{"activation": "swiglu", "positions": "rope", "beta1": 0.9, "beta2": 0.99, "lr_head": 0.0118, "grad_clip": 0.5, "decay_fraction": 0.83, "final_lr_fraction": 0.0, "batch_tokens": 65536, "doc_mask": true}
MLP neurons of a small language model. Each row is named by its layer, matrix (gate and up: input weights) and neuron, and shows model dimensions 144-207. Each number is 128 + 32 x the weight over its row's rms, rounded and kept within 0 to 255. A neuron's up and down rows have the sign that makes its largest values positive.
After each neuron's rows, "fires after" lists the tokens most often just before its 100 highest values on Wikipedia text that the model never trained on.

L2.gate78 [124 164 174 188 116 139 149 138 149  81 129 130 127 155 161 150 158 144 198  89 113  55 138 139 118 163 154 155 161 143 123  91 221 138  83 130 174  88 154 112  82 147 193 130  59 159 141 129  63 171  47 163  86 139 157 132 151 123 115 111 182 102 106 146]
L2.up78 [116 104 138 176  91 157 126 164 145 138 142 136 160 162 115 149 111  79 183 120  97  65 147 140  75 110 163  89  80 101 137 242 110 125 141 102 145 111  97 166 161 129 174  98 103 152 113 111 105 113  84 130 139 144 169 100 183  31 113 103 129 175 140 133]
fires after: " b", " H", " Ab", " ab", " h", "ab"

L2.gate386 [175 183 140 165 166 137 147 106 137 127 141 170 145 184 135 141 134 114 173 171 156 169 135 142 108 145  96 145 140 142 162 112 186 113 110 105 185  77 109  74 121 132 201 166  77 150 122  98  84 129  87 107  85 158 180 181 172 137 133 137 157 107 107 136]
L2.up386 [100 133 149 114 121 156 150 113 159 110 144 113 168 144 114 143  92 144 166 167  84 146  66  79 131 119 150  99 110 128 144 142 111  58 177  85 125 169 102 178 128 131 104 182 125 157 103 203 166 124  85 127  93 159 183 125 135 114 137 141  98 103 136 183]
fires after: " H", " w", " th", " Th", " n", " h"

L3.gate58 [ 52 143 121  82 153  49 106 120 124 165 100 106 119 199 130  83 135 123 147 135 117 167 109 139 118  96  84 111 131 123 125  79 151 149 151 131 137 141 113  87 138 148 128 188 184 127 104  81 125 115 182 128 164 100 126 101 127 178 126 132 122 157 113 170]
L3.up58 [133 123  63  98 111 117 177 110 118 114 153 131 157 152 116 143 145 128  59  98 156 104 122 124 148 154 159 205 172 175 105 197 108 122 167 136 153  66 129 130 102  96 114 121 101 109  91 138 124 143 154 180 179  98 121  86 143 153 161  87 130 141  86 103]
fires after: "quar", " con", " occ", " organ", "m", "in"

L2.gate110 [ 74 167 131 106 168 107 146 113  87 168  56 129  93 139 111 138 105 111 106 135 193  94 107  46 100 152 127  87 116 117  75 106 166 130 123 142 180 147 110  72 169 155 119 109 144 148  95 107 150 117 138 138 132  76  95  88 130 121  61 163 138 107 124 110]
L2.up110 [142 195  94 164 123 129 128 137 137 148 185 117  80 136 129 203 116 143 122 174 155 121 109 177 113 131 143 119  73 156 129  98  84 171  83  77 154 107  99 128 124  93  85 159 127 189 151 137 183 154 120 105 167 114 178 148 109 148 136  87 137  79 104 172]
fires after: " M", "M", " m", "\n"

L2.gate4 [ 99 139 161 126 162  94  72 103  61 160  72  82 134 147 134 110 122  91  64 119 128 159 114 134 123 121 134 106  84 189 116  64 138  76 184 105 162  88 143 102 170 154 158 116 158 128  77 101 114 138 123 142 146 126 113 146 149  89  62 137  82 163  95 133]
L2.up4 [141 136 107 106  75 165 134 181 178 143 199  81 134 118 134 167 140  50 139 140  91 165 141  73 139 166 123 200 133 209  84 155 114 149 112  89 105 103  69  46 137  81  95 175  99 138  95 176  80 161 140 111 114 128  49 117 107 112  77 133 129 141 134 132]
fires after: "m", " M", "in", "M", "an"

L2.gate152 [141 121  93 153 185 187 166 125 152 132 149 163 126 154 228 118 133 129 144 156 147 122 160 171 149  85 161 136  79 142 160 154 109 130 133 153 139 108 156  94 145 132  82 195  76 119 122  82 155 117 142 117 108 199 123 154 135 144 106 105 129 157 165 185]
L2.up152 [133  99 112 186 130 156 119 135  42 143 117 151 126 150  96 149 143 170 144 129 147  78 159 120 123 182 148 119 112 133  83 203 203  81  89 128  60  80 119 103  54 130  87 171  77 152 136 140 125 150 187  92 122 144  93 115  92 121 149  43  88 146 194  83]
fires after: " T", " |", "T", " Tr"

L3.gate463 [129 106 133 108 178 160 139 130 130  70 119 108 115 161 142 128 132 157 141 154  66  76 146 160 139 152  88 168 144 140 168 123 127  98 146 101 110 129 105 102  70 134 132 190 177  94 163 163 185 144 147 107 104 167 150 150 179 129 111 140 154 142 152 134]
L3.up463 [144  47 150 129 185 136 104 136 199  91 112 144  81 138 164 179  46 110  98  98  97  58 123 134  75 155 116 157 161 146 160  81 138  82 127 141 131 123 115 142 144 107 165 100 144 147 140  92 142 117 130 103 148 125  83 188 143 126  72 152 117 185 139 136]
fires after: " T", " t", " H", " new", " pl"

L4.gate198 [136 152  95 148 146 103 158 166  93 139  74 123  89  96 149 115  99 135 146 135 141 128  82 157  87 136  77 137 103 149 210 110 155 110 116 126 198 143 133 146 160 112 164  97  93 120 108  88 167 140 104  77 112 115 171  80 107 158  93  81 113 126 105 209]
L4.up198 [ 82 141  42  71 112 118  97 158 125 139 128 151 136 122 107 127  72 128 103  45 145 134 138 112 120  74 172 141 109 165 103  91  94  96 101 164 153 179 189 135 136 171 128 126 174 124 101 119  86  81 132 160 177 121 208 133 126 117 163 117  95 129  93 135]
fires after: "9", "8"

L2.gate197 [102  66 166 151 165 154 182 146 155 155  90 155 118 142 154 124 150 146 146 125 119 127 133 107 132 169 117 127  77 162 103 151 152 138 182 165 148 141 102 148 105 121  99 134 117 135 153 157 160  84 122 106  93 125  99 128 232  41 146 124 102 114 178 156]
L2.up197 [120  65 140 125 169 108 152  98 134 115 146 159 104 164 186 113 160 125 151 177 156 136  67  89  99  79 118 116 145 167 126 123 116  86 116 163 196 136  97 129 100 107 149 115 136 112 166 116 160 151 158 156 122 123  55 142 161  29 177 121  89  74 118 115]
fires after: " t", " K", " b", " T", " B", " p"

L4.gate511 [ 68  91 122 105 199 159 117  98  87 135 133 128 131 129 169 126 171 149  89 136 147 171 153 118 109 122 130 104  87 135 130 117 168 203 121 149 127 178 134 108 145 158 173 187 178  87 154 138 152  59 160  96 140  44 156 141 134  89 113 142 114  84 108 158]
L4.up511 [104 130  97 151 114  62 105 136 112 156 117 120 199  63  94  86 127 146 196 158  81 132 133 126 159 153 116 125 143 150 122 178 132 118 102 146  73 200 114 171 103 146  80 142 141 135 108 134 152 139  79 101 159 125 132  71 141 127 171  59 122 156 132 120]
fires after: "1", "9", "0", "6"

L3.gate202 [ 64  85 133 159 115 152 162 141 156 122 131 128  89 103 144 142  91 175 103 178 161 128 150 118  88 135 113 125 121 144 123 113 120 119 151 113  92 158 106 120 188 116 116 103 105 180 141 158 113 162 102 121  55 129 197 130 167 125 115 149 174  95 123 102]
L3.up202 [130 108 158 128 123 220 171 133  96  79 124  71 125 186 103 113 143 113 155 118 100 115 154  88 147 117 168 105 112 168 151  97 151  96 125 129 118 149 119 119 140 109  71 114 161  73 148 104 128  96 140  70 122 104  73 175 113 157  85 166 119 106 104  92]
fires after: " p", " P", "erv", "urch", "qu", " Le"

L4.gate117 [155 130 147 113 115 135 161 149 140 194 198 132  20 156 147 130 138  86 138 122 159  71 124 170 133 104 155 124  90 133 104 222 184  63 171 116 123 140 113 157 129 164 150 142 184 142  90 131  91 152  67 127 104 142 154 133 184 129  98 113  68 163  99 171]
L4.up117 [107 110 166  85 153 157 108 106 165 119 170  78 109  97 130  66  85 124 127 185  91 114 202 110 178 128 170 157 151 139 151 144 161 186 187 138 141 170 147 230 130 112 116 163 128  94 143 142 205  91 156 141 153 124  93 178 165 121 111 138 126 110 177 152]
fires after: " B", " b", " S", " T", "B", " h"

L3.gate108 [128  98 112 150  95 131 107  94 148 114 110 113  92 119 168 111  92 115 133 171 107 130 164 115 180 141 140  74 135 126 151 132 147 130 136 154 179 225 138 165 155  93 121 164  84  96 166 180  80 134 123  98 104 123 117 159 172 127 105  71 164  91 141 146]
L3.up108 [124  59 102 129 158 140 145 133 102 124 108 130 167 165 101 106 160 144 195  97 155 102 122  94 126 149  96 126 128 136 160 111 158 122 106 127 173 148 192 158 122 190 128  63 161 175 183 173 131 128 128 154 148 165 145 130 128 113 134  85 132  69 138  96]
fires after: " ", "2", "1", " p", "th", " P"

L2.gate140 [115 132 131 114 135 125 143 116 106  81 110 140 142 160 119 113 140 124 169 133 112 164 132 157 128 124 114 192 125 134 140 117 127  87 106 182 169 135 119 128  88 123 134 203 160 139 162 140 139 135 106  99 109 135 149 162 132  78 170 116  57 161 121 122]
L2.up140 [123  93 138 147 111 136 124 174 134 105 136 165 119 200 125 146 155 111 177 127  90 119 140 136 103 113 144 170  99 125 134 168 178 115 111 173  98 142  98 102  81  75 154 127 103 190 118 105 189 114  60 149 112 162 124  71 168 168 154  85 122 188 110  82]
fires after: " t", " T", " was", "T", " the", " est"

L4.gate498 [ 88 118 146 124 193 104 136 114 112 132 133 117  84 118 113 120  58 111 113  52 130 171 166 141 172  57  56 131 115 140 147 135 161 114 132 134 120 184 128 147 130 110  92 141 124 131 124 108 118 125 166  82 104 167 144  89 122 139 142 124 132 147 195 148]
L4.up498 [138 124  80 130 127 108 146 144 134 150 109 145 123 123 131 141 162  65  92  93 105 144 215 115 150 123 139 165 140 122 157 107  94 119 112 141  78 115 116 130 124  77  74 100  73  69 199 107  85 123 118 128 137 149 146 110 139 109  97 107 154  39 117 187]
fires after: "9", "0", "B", "1", "A", " B"

L5.gate181 [156 143 113 128 179 176 132  83 140 142 111 143 103 164  56  71  53 147 178 138 158 130 156 118 159  50  92 149  97  95  99 119 126 116 149  86 135 133 133 132 122 132 111 153 133 122 129 107 214 135 129  85  98 140 107 158 104  50 166 138 120 139 118 101]
L5.up181 [ 42 118 119 105 111 159 106 123 108 116  47 156 136 164 131 113 114 162 130  67  99  96 184 125 134 118 169 114 141 155 161 126 120 141 142 155 169 153 100 140 133  89 104 177 115 170 120 105 160 156  65 158 141 138 125 146 129 141 188 202 133 115 126 147]
fires after: " D", "D", "d", " Und", "R"

L5.gate403 [ 85 120 156 112 130  98 123 134 155 178  48 131 103 169 122 137 146 138  94  92  79 122 192 103  75 128  96  98 172 203  96 117 140  80 214 139 132 160 102 137  91 105 141 102 100 132 128 123 177  78 142 127  86 149  67 118 100 128 121 128 157 149 140 108]
L5.up403 [124 133 147 104 170 112 141 161 140 144 132 122 129 160 101 114 173 117 136 118 125  92 191 103 101 118 115 134 127 136 169 122 143 109 124  75 121  97 154 145 119  91  74  90 176 111 144 131 130 110 134 112 150 145  95 120 141 145 132 132 156 129 142 170]
fires after: "1", " S", "S", "f", "s", " P"

L10.gate159 [125 158  87 219 134 135 112 107 106 113  92 107 125 103  83  82 146 129 116  97 138 146 149 111 186 119 114 133 138  96 154 157 177 111 106 129 126 167 121  91 105 108 103 158 117 122 147 119 138 146 178 174 127  97 170 111 161 116 141 136 125 132 107 101]
L10.up159 [150  83 120  76 109  92 111 168 141 179  86 128  88  88 111 121 133 123 132 161 139 107 150 152 131 176 167 115 112 123 195 126 149 123 106 137 127 122 169 172 116 136 131  62 145 158 140 157 115  57 128 126 156 134 132  66 139  21 120 126 115  71 168  93]
fires after: " ", "1", " the"

L3.gate82 [109 104 113 126 136 109 114 149 102  89 125 166  64 116 160 148 129  85  80 204 175 150 130  86 114 105 138 159 105 145 170  98 142  86 193 131 134  74 106 121 125 129 115 162 174 122 108  84 141 172 154 134 114 150 147 174 157 144 160 139  83 134 151 101]
L3.up82 [ 76  82 123  91 117 141 133 149 103 183 156 204 116 161  44 136 130 112  74 118 109 116 178  81 110  73 171 158 118 125  72 140 161 108 162 143 119  79 136  94 152 111 162 116  97 133 146 128 153 143 192 105 184 124  94 132 178 138 105 101 155 138 119  85]
fires after: " p", "p", " P", " is", " s"

L3.gate50 [140 138 104 102 176 139 112  72 132 124 133 191 145 106 162  89 136 168 134  76 139 112 178 107  88 202 148 140  98 148 172 153 143 111 162 105 133 154 223 175 177 178 126 113 160  97 133 144 130  99 116 136  59 104  87 119 130  73  92 161  96  64  95 172]
L3.up50 [119 156 130  68  90 119 177 116 117 123 105 120 159 115 173 144 186 168  82  92 130 193 184 125 147 164 104 145 130 145 116 151 125 104 163  81 114 160 133 115 197 135 112 169 152 168 159 176 142 134  98 108 101 118 184 135  95 158 111 137 123 117 130 161]
fires after: " f", "av", " F", " the", "ir", " def"

L3.gate483 [156  94 119 155 120 104 111 119 147  91 110 103 102 131  82 124 120 119 119 176 129  81 122 131  52 129 173 176  58 131 175 162 109  88  52 103 155 121 110 166 170 141 223 174 135 146 141 104 162 129 148 131 121 123 181 111 146 184 122 104 115 122 124 114]
L3.up483 [106 155 126 186 101 107 123  94  63 113 173 104 127 143  54 136 159  65 138 189 182 105  85 105 107 160 122 174 141 142 131 135 121 156 136 114 129 135 143 130 156  91  99  90 137 183  87 141 103 121 107 230 160  96 113  91 132 156 147 169 111  90 113 139]
fires after: "9", "1", "'"

L4.gate207 [116 147 164 211 137 103 106 105 104  92  46 114 161  72 126 134 108 139 139  35 145  88  98 150 139  99 129  51 131 176 219 101 155  63 147 133 138 153 143 128 126 151 183 130 140 113 162 120 140 109 136 212  91 125  98 142 121 141 195  75 113 159 191 172]
L4.up207 [121 129 122 168 137  96 144 194 224 138 115  80  84 127  89  67 126 119 116 153 117 135 130  80 140 107 124 168 108 150 174 109 133 126 125 137  92 108 154 130  95 146  82 142 109 181 112 141  95 134 137 142  95 117 125 135  88 147 134 122 155 111 137 124]
fires after: " s", " S", "S", "t", " t"

L5.gate210 [137  71 169 130 145 161  87 158  88 145 145 170 121 203 110  78 121 120  90 146 119 107 117 108  60 137 114 147 170 155 135  91 168  84 136 120 171  89  94  95 110 123 141 142 126 153 106  51 199 184 175 117 120 151 138 172 148 139  97 160  93 138  71 108]
L5.up210 [129 139 113  95  92  88 126 100  96 101  90 124 174 188 130 137 172 103  97  92 201 119  83 122 168  85 161 102 153 187  68 149 118 126 130 124 101 125 105 112 105 140 111 133 149 128 148 112 128 138 125 173 112 122 118  89 127 140 127 137  61 126 128 129]
fires after: " P", " p", " dep", "p"

L2.gate317 [127 172 139 127 156 166 155 102  99 142  69 101 119 173 130 124 106 158 126 151  85 111 133 139 106 122 104 106  37 162  94  54 160  48 164 169 136 153  60  74 168  60 102 112 140 132 109 122 191 129 147 149  99 134  97  94 184 139 182 144 150 170 141 109]
L2.up317 [136 176 160  98 121 117 104 113 131 121 157 159 180 170 110 160 106 171 106  84  74 167 200 123 169 147  71 153 166 120 112 159 125 136 140 102 156 156  89 125 118 115 165 116  90 152 120 151 186 157 145  94  64 140 118  92 174  80 125 132  94  58 141 138]
fires after: " S", " ext", " Ex", "S", " m", " D"

L4.gate427 [ 73  61 152 139 158  44 198 150 106 126 115 130 169 151  99 120 124 117  84  99 104 166 139  85 150 116  72 134 103 189 152 129 170 152  88 159 111 115 126 102 169 144 127 119 129  79 163 104 153 138 156 108 114 133 134 150  97 151 146 189  71 128 117 144]
L4.up427 [158 142 158 158 184  91 165 129  87 117 119 131 147  97 115 154 104 124  86 107 128 116 196 154 170 164 187 166 117 151  84 129 127 182  95 135  94 163 124 139 192 166 147  83 104 138  89 140 151 173 138 131 127 185 146  88 126 176 118 104 119 145 151  94]
fires after: "9", "2", "1", "0", "\n", "8"

L4.gate419 [ 94 202 130 130 123  54 135  86 114 141 139 142  98 106  91 101  53 164  93  96 108 166 127  73 177  87 137  53 137 143 118 110 161 103 159 147  95 110 125 141 137 137  89  98 161  91 154  95 149 120 161 146 125 123  86  60 112 135  95 101  88 187 125 130]
L4.up419 [ 96 140 150 141 142 130 134 163 113 183  97  97 117  66  46  86  97 179 109 113 118 171 100 115 141 134  84 146  82 118  98 106 142  40 143 128 117  90  50 146 134 113 151 143 126 143 148  57 139 116 136 103 108 121 147  73 180 124 167 123  97 116 177 133]
fires after: " J", " K", " p", " P", " Step", " Pat"

L4.gate294 [122 122 126 159 174 126 151  91 112  79 101 184  56 151 139  69 102  75 101 134 101 122 143 147 113 152 122 107 104 149 113 165 160  92 137 116 145 202  98 118 122 147 145 147 127 182 163 143  76 126 135 129  62 131 101 126 196 103 127  47 119  91 104 197]
L4.up294 [117 150 148  92 170 113 169  93 179 193 133 100 127 114 192  92 148 131 173  69 131  90 122 142 126 120  88 169  83 151  99 243 100 152 120 111 139 154 118 148 123 134  97 147 147  86 121 139 106 151 109 137 125  90 117 159 100 174 118  91 145 146 120 182]
fires after: " B", "2", " t", " ", " g", " T"

L4.gate1 [156 111 167 122 160  92 138 135 113 175 122 130 124  93 132 177 178 173  86 169 134 110 135 168  65 138 109 168 130 125 176  94 193 157 122 133 154 140 118 147 115  69 128 239 150 114 178  95 133  86 135 151 122 187 166 121 167  77 133 145 142  79 123 108]
L4.up1 [118 118 154 112 137 147 169 138 220 161 106 140 113 100 116 140 153 137 214 127 100 111 171 118  55 177  57 104 166 122 200 135 139 139 135 124 178 136 103 128 149 124 200 180 162 154  90  79 139 115 150 152  82  96 152 132 127  72 118 158 109 160 117 125]
fires after: "1", " b", "ost", " B", "ic", " ab"

L3.gate379 [ 80 161 180 148 165 100 136  82 158 100 114 128  76 143  91 120  96 104 148 117 170 163 146 136 139 125 149 121 103 120 122 114 160 103  69 171 144 110 140  68 119 132 147 113 162 160 124 103 162 117  99 131  94 154  64 143 103  79 206 108 104 126 157 109]
L3.up379 [104 144 194 157 144 182 124 163 198  95 120 124 141 170 130  87 108 153 169 135 103 125  99 127 139 137  66 171 181 105 131 130 141 121 146 131  94 137 158 179 137 123 142 117 123 126 149 115 141 119  99  84  41 165  74 121 151 136  85 110  79 112 127 148]
fires after: "\n", " Mos", ")", " Pe", "%", " Val"

L5.gate293 [117 120 103 130 129 135 126 129  79 134 153 141  97  94 168  84 125  84 103 128 138 178 156 105  91 163 176 134 146 162 135 120 139 132 187 134  86  99 109 121  87  87  61 157 146 148  93 112 152  68 118 116  98 125 125 149 139  82 131  99 111 121 187 145]
L5.up293 [100 159 168 112 113  99 124  97 111 102  80 168 127 108 110 157 115 103 109 183 205 107 105 140 183 138 124 101 151 136 137 103 121  66 163 176 124 107 137 165  94 102 124  98 130 153 118  85  70 120 133 152 148 115 145 143 155 166  86 101 110 105  91 126]
fires after: " P", "P", " p", "-"

L4.gate221 [ 86 168 122 166 140 160 181 124 157 125 100 146 115 134 123 128 142 252 155 134 109  76 135 121 148 128  86 170 156 132  99 192 138 118 130 130  97 127 146 125 172 171 142 103 174  59 145 129 176 160 153 109 160 165 113 102 103 147 145 142 156 129  51 143]
L4.up221 [132 124 194 163 164 133 107 142 147 150 107 134 115 128 126 196  77 112 127 133 117  86 162 143 142 121 140  95 119 121 130 149 117  85 112 130 130  72  95 128 129 176 104 122 155 137 162 184  86 183 128 110 158 127 171 127 135  95  97  95 135 134  76  81]
fires after: " w", " Che", " W", " to", " R", " Bay"

L2.gate341 [ 94 100  89 104 146 143  82 135 157 170  51 123 132  80  96 123  86 154 205 122 147 101 121 117 156  92 134 114 100  93 137 149 125 159 149 162 161 138 123 119 124 123 139 116  95 117 135  62 122 126 109  92 142 151  91  91 106 124 213 140 126 133 180 145]
L2.up341 [158 128 153 151 169 157  85 141 118 135 115  75 114 127 167 134 115 127 100 117 146 121 142  89 170 126  85  96  54 155 178 125 139 113 126 151 157  79 181 116 126  78 155 163 104  83 161 131 123 121 119 112 122 182  81 157 181 138 122 125 137  96 137 143]
fires after: " D", "D", "c", " d", "enc", "d"

L4.gate487 [119 105  98 203 153 158 157  85 153 127 138 108 137 105 214  89 137 134 120 194 183 167 141 112  84 167 119  97 138 107 155 108  96  97 101 143 119 166 154 122  85 125 109 166 122  97 121 135  83  97 123 126  95  94 140 176  65 132 136 171 100 131 141 124]
L4.up487 [127  92  95  60 116 155 164  92 158  88 128 101 176 143 107 117 165 174 157 141 104 162 110 142 139 203 110 120  99 157 162 156 121 147 124  83 164 159 172 137 160 142 132  86 140 113 113 142 178 168 172  50 144 164 104 135 100  88 153 126 100 108 118 126]
fires after: " ", "-", "/", "f", " f", " F"

L2.gate474 [106 150 123 146 170 130 102 128 193 121  92  92 104 207 132 118  99 143 160 128  66 155 158 146 159 144  73 134 133 151 179 162 143 108  89  39 149 128 166 136 148 189 181 154 134 161  94 184 105 196 111 138 121 107 131 138 105 139 111  85 134 134  52 168]
L2.up474 [ 73 124 120 138 183 165 145  90  98 124  97 182 136 146 163 132 143 113 126 131  85 113 128 177  82 155 111 116 116 124 157  85 113 108 166 154 165 123 148 150 136 128 122 139 153 144 104 105 169 153 119 151 202 103 212 118  93  94 149 170  82 102  88 151]
fires after: " w", " New", " W", " inter", " For", " T"

L3.gate159 [152 115 142 150 151 114 122 114  92 143 136  91 118 170 149 108 137 100 157  88 171  37 217 175  98 163 147 154 125 160 174 166 134 125  67 144 117 213 102 185 149 174 160 182 166 135 121 131 121 147  82 134  97  98 111  96 175 123 126 172  61 153 138 139]
L3.up159 [158  68 128  92 109 124 112  87  53 144 154 146 125 172 132 156 131 118  87 126 191 116  96  61 120 152 144 106 114 139 124 125 148 160 160 142 122 149 132  87 173 114 153 163  96 156  96 144 106 136 119 170 134 141 141 164 162 126 157  93  96 148 174 176]
fires after: "1", " H", " h", "0", "H", "h"

L5.gate171 [107 123  47 126 177  95 177 113 113 115  98  78 119 139 151 171 124 112 115  93  94 163 177 116 134 127  86  99 132 106 136 140 130 111 179 164 132 116 117 140 131 140 151  84 124 104 153  85 100 152 136 179 156 183 149 112  83 165 122 170  83 126 140 108]
L5.up171 [133 110  95 110 125  69 101  61 160 110 111  96 133 125  76 122 141 125  68 109  39 161 137 110 165 146 121 158 156 110 175  78 129 126  61 145 139 112 113 113 147 122 145 118 125 135 159 104 110 109 108 134 105 117  80 183 107 112 125 203 105 120  69 129]
fires after: "1", "9", "2", "8", "0", "he"

L2.gate80 [ 71 141 113  91 129  86 199 147 122 136  82 153 108 112 161  96 127  97 208 105 110 147 120  72 113 151 155 166 190 136 148  82 227 116 125  89 145  82 141  50 112 171 182 144 221 100 102 130 141 161 115 132 199 120 120  74  93  92  90  99 161 135 100  95]
L2.up80 [162 114  99 122 120 155 130 148 138 161 104 147 115  41 173 102  95 113 118 160  64  98 100 147 170  33 137 113 173 102 127 128 166 118 108 101 141 119  53 130 149 118 187 183  97 101 105 139 142 117 131 133 118 101 141  94 174 103 138 100 153 129  91 178]
fires after: "C", "3", " c", " C", "0"

L3.gate440 [139 118  85  93 148 129 122 130 120 118 133  83 139 117  75  75  87 139 205 118  84 117  81 110 165 132 157 189  75 127 182 128 101 167 121 111 164 109 120  72 172  97 157 104 146 130 110 134 109 202  32 101 114 101 119 156 149 183 111 138 157 121  96 125]
L3.up440 [119  87 157 122 142  79 131 109 162  54 149 135 146  97 123 132 146 123 129 134  99 140 114 102 107 174 147 124 114 164 180 101 112 150 146  74 117 154 114 130 131  69  86  98  51 147  63 122 141 126 162 185 134 124 120 111 163 172 128 158 119 115 130 160]
fires after: "'", " j"

L4.gate279 [161  73 168 167 164 124 108 108 127 166  71 134 116  94 143 151 124 138  37 158 101 115 124 149  95 110 128 100  99 118  94 137 115 127 105 190 135 174 178 138 121 136  91  96 178  52 148  92 101 146 174 129 139 157  73 121 167 113 120 122  96  87 131 152]
L4.up279 [127 140  80  84 131  79 110  92 130 152  96 146 121  23  71 144 121 155  95 149  98 124 107 172 146  90 134 148 160 121 100 125 159  80 118 167  94 127  97 123 170 115 103 137 100 163 149 159 126 177 156  48 159  94 104 149 108 132 167 124 100  91  78  98]
fires after: "1", "2", "0", " An", "J"

L5.gate246 [124 186 150 123 164  97  92 115 101 139  94 100 132 150  63  89 144 113 149  39 181 161 120  91 119 115 114 111 114  78 130 102 177  88 129 138  95 148 174 137 176 184 135  95 159  74  90 113 132 133 142 140 135 163  52 117 147 134 101  80 111 156  92  97]
L5.up246 [114 111 165 113 127 118 187 109 110 122 108 126 149 142 136 194 193 138 178 115  87 100 104  99  59 107 188 144 135 118 127  96 148 147 157 140 148 155  74 114 157  99  70 127  65 108 166 147 131 105 153 164 117  66 112 155  99 147 116  91  79 139 163 155]
fires after: " m", "m", " M", " ch", "4", "ic"

L5.gate161 [ 86 130 131 172 153 118 145 175 187 152 115 145 122 171  95 101 120 145 144 122 165 143 151  90 113 117 131 145  93 153 126  84 192 166 123 122 129  78 131  78 133 155 146 141 117 172 145  99 140  90  97  88 129 154  78 103 121 161  61 131 108 140 135 101]
L5.up161 [127 161 123 161 107 111 141 120 114  76  89  99 121 118  67 160 108 117 117 154 149  83 144 108 181  99 113 125  93  78 172 105 115 120 145 136 149 188 151 154 161 133 190 144 106 125 128  74 129 120  90 124 145 104 119  56 180  97 118 117 101 170 116 157]
fires after: "0", " R", "9", " D", "″", " C"

L8.gate307 [150 186 149 152 196 124 141 135  96 114  87 138  63 149 148 109 101 140 171  71  64 164 115 136 154 124 104 124 114 142 155 157 113  79 175 101 112  95 168 148 100 112 150 135 145  78 137 108 111 116 169 137 123 171 129 152 161 104 141 134 117 174  97 138]
L8.up307 [ 84 157 120 121 107  96 120 122 197 127 117 129 121 109 130 151 133 141  66  54 173 104 196 119 110 161 107 121 158 151 175  99 183  79  71  77 130 156 151 153 142 133 113  94 114 149 107  97 155 122 142 150  89 145 177 129  94 160  96 148  87 104 136 157]
fires after: "1", "0", "9"

L3.gate193 [111 156 105 119 157 164 137  89 115 164 119 132  82 159 136 131  65 114 134 141 109 107  79  84 188 134 155 129 143 109 104  96 183  92 106 187 128  82 118 105 114 156 128 152 191  75 173  67 150 136 196 137 143 123 106 131  94  92 107 107 105 154 147  94]
L3.up193 [158 103 117 133 151 135 154 151 153 143  90 118 178  87 131 155 140 133 146 167 141 163 115 127 112  87 125 168  86 149 172  94 150 111  78 152 182 143 108 107 148  90  94  94 199 163 152 139  62 149 117 177 162 157 135 127 133 169  99 145 119  96 128 127]
fires after: " p", " st", " Reg", "m", " P", "p"

L2.gate179 [ 81 136 156 106 113 157 113  30 127  98 173 154 135  93  94 155 156 173 122 127 110 170 153 122 126 119 130 113 166 110 151 123 139 148 178 148 155 134 160  88 171 100 149  88 161 138 137 113 139 141  62 157 113 192 152 145 194 151 116 138  97 176  96 149]
L2.up179 [127 144 106 159 148  76 134 122 215  53 119 200 190  63 155 134 105 110 134 141 136 151  70 139  90  79 207 110 116 190 156 138  90  88 174 119 137 115 166 150 155 160 169 103 116 117 117 114 117 158 147  96 121 129 110 132 216 217 138 135  91 169 109 180]
fires after: " h", "1", " e", "7", " Me"

L5.gate330 [107 131  87 129 114 120 134 118 209  81 127 123  97 169 141 113 120 156 118  91 194 127 115 143  88 166  98 215 129  99 154 192 158 106 123 140 127 124 140  99 156 130 191 144 129 107 111 166 147 134 195 151 137 129 108  85  96 138  91 130  93 146  46 164]
L5.up330 [ 90 151 120  80 154 165 173 126 124  63  73 173 145 152 135 145 137 162 168 160 139 153 137 104  93 123 116 141 115 101  92 138 162  83 173  98 164 124  93 138  87 143 108 112 194  89 171 167  77 147 130 136  88 162  86 112  94 227 138 183 114 132 217 142]
fires after: "av", "ir", " im", " ar", " fl", " rem"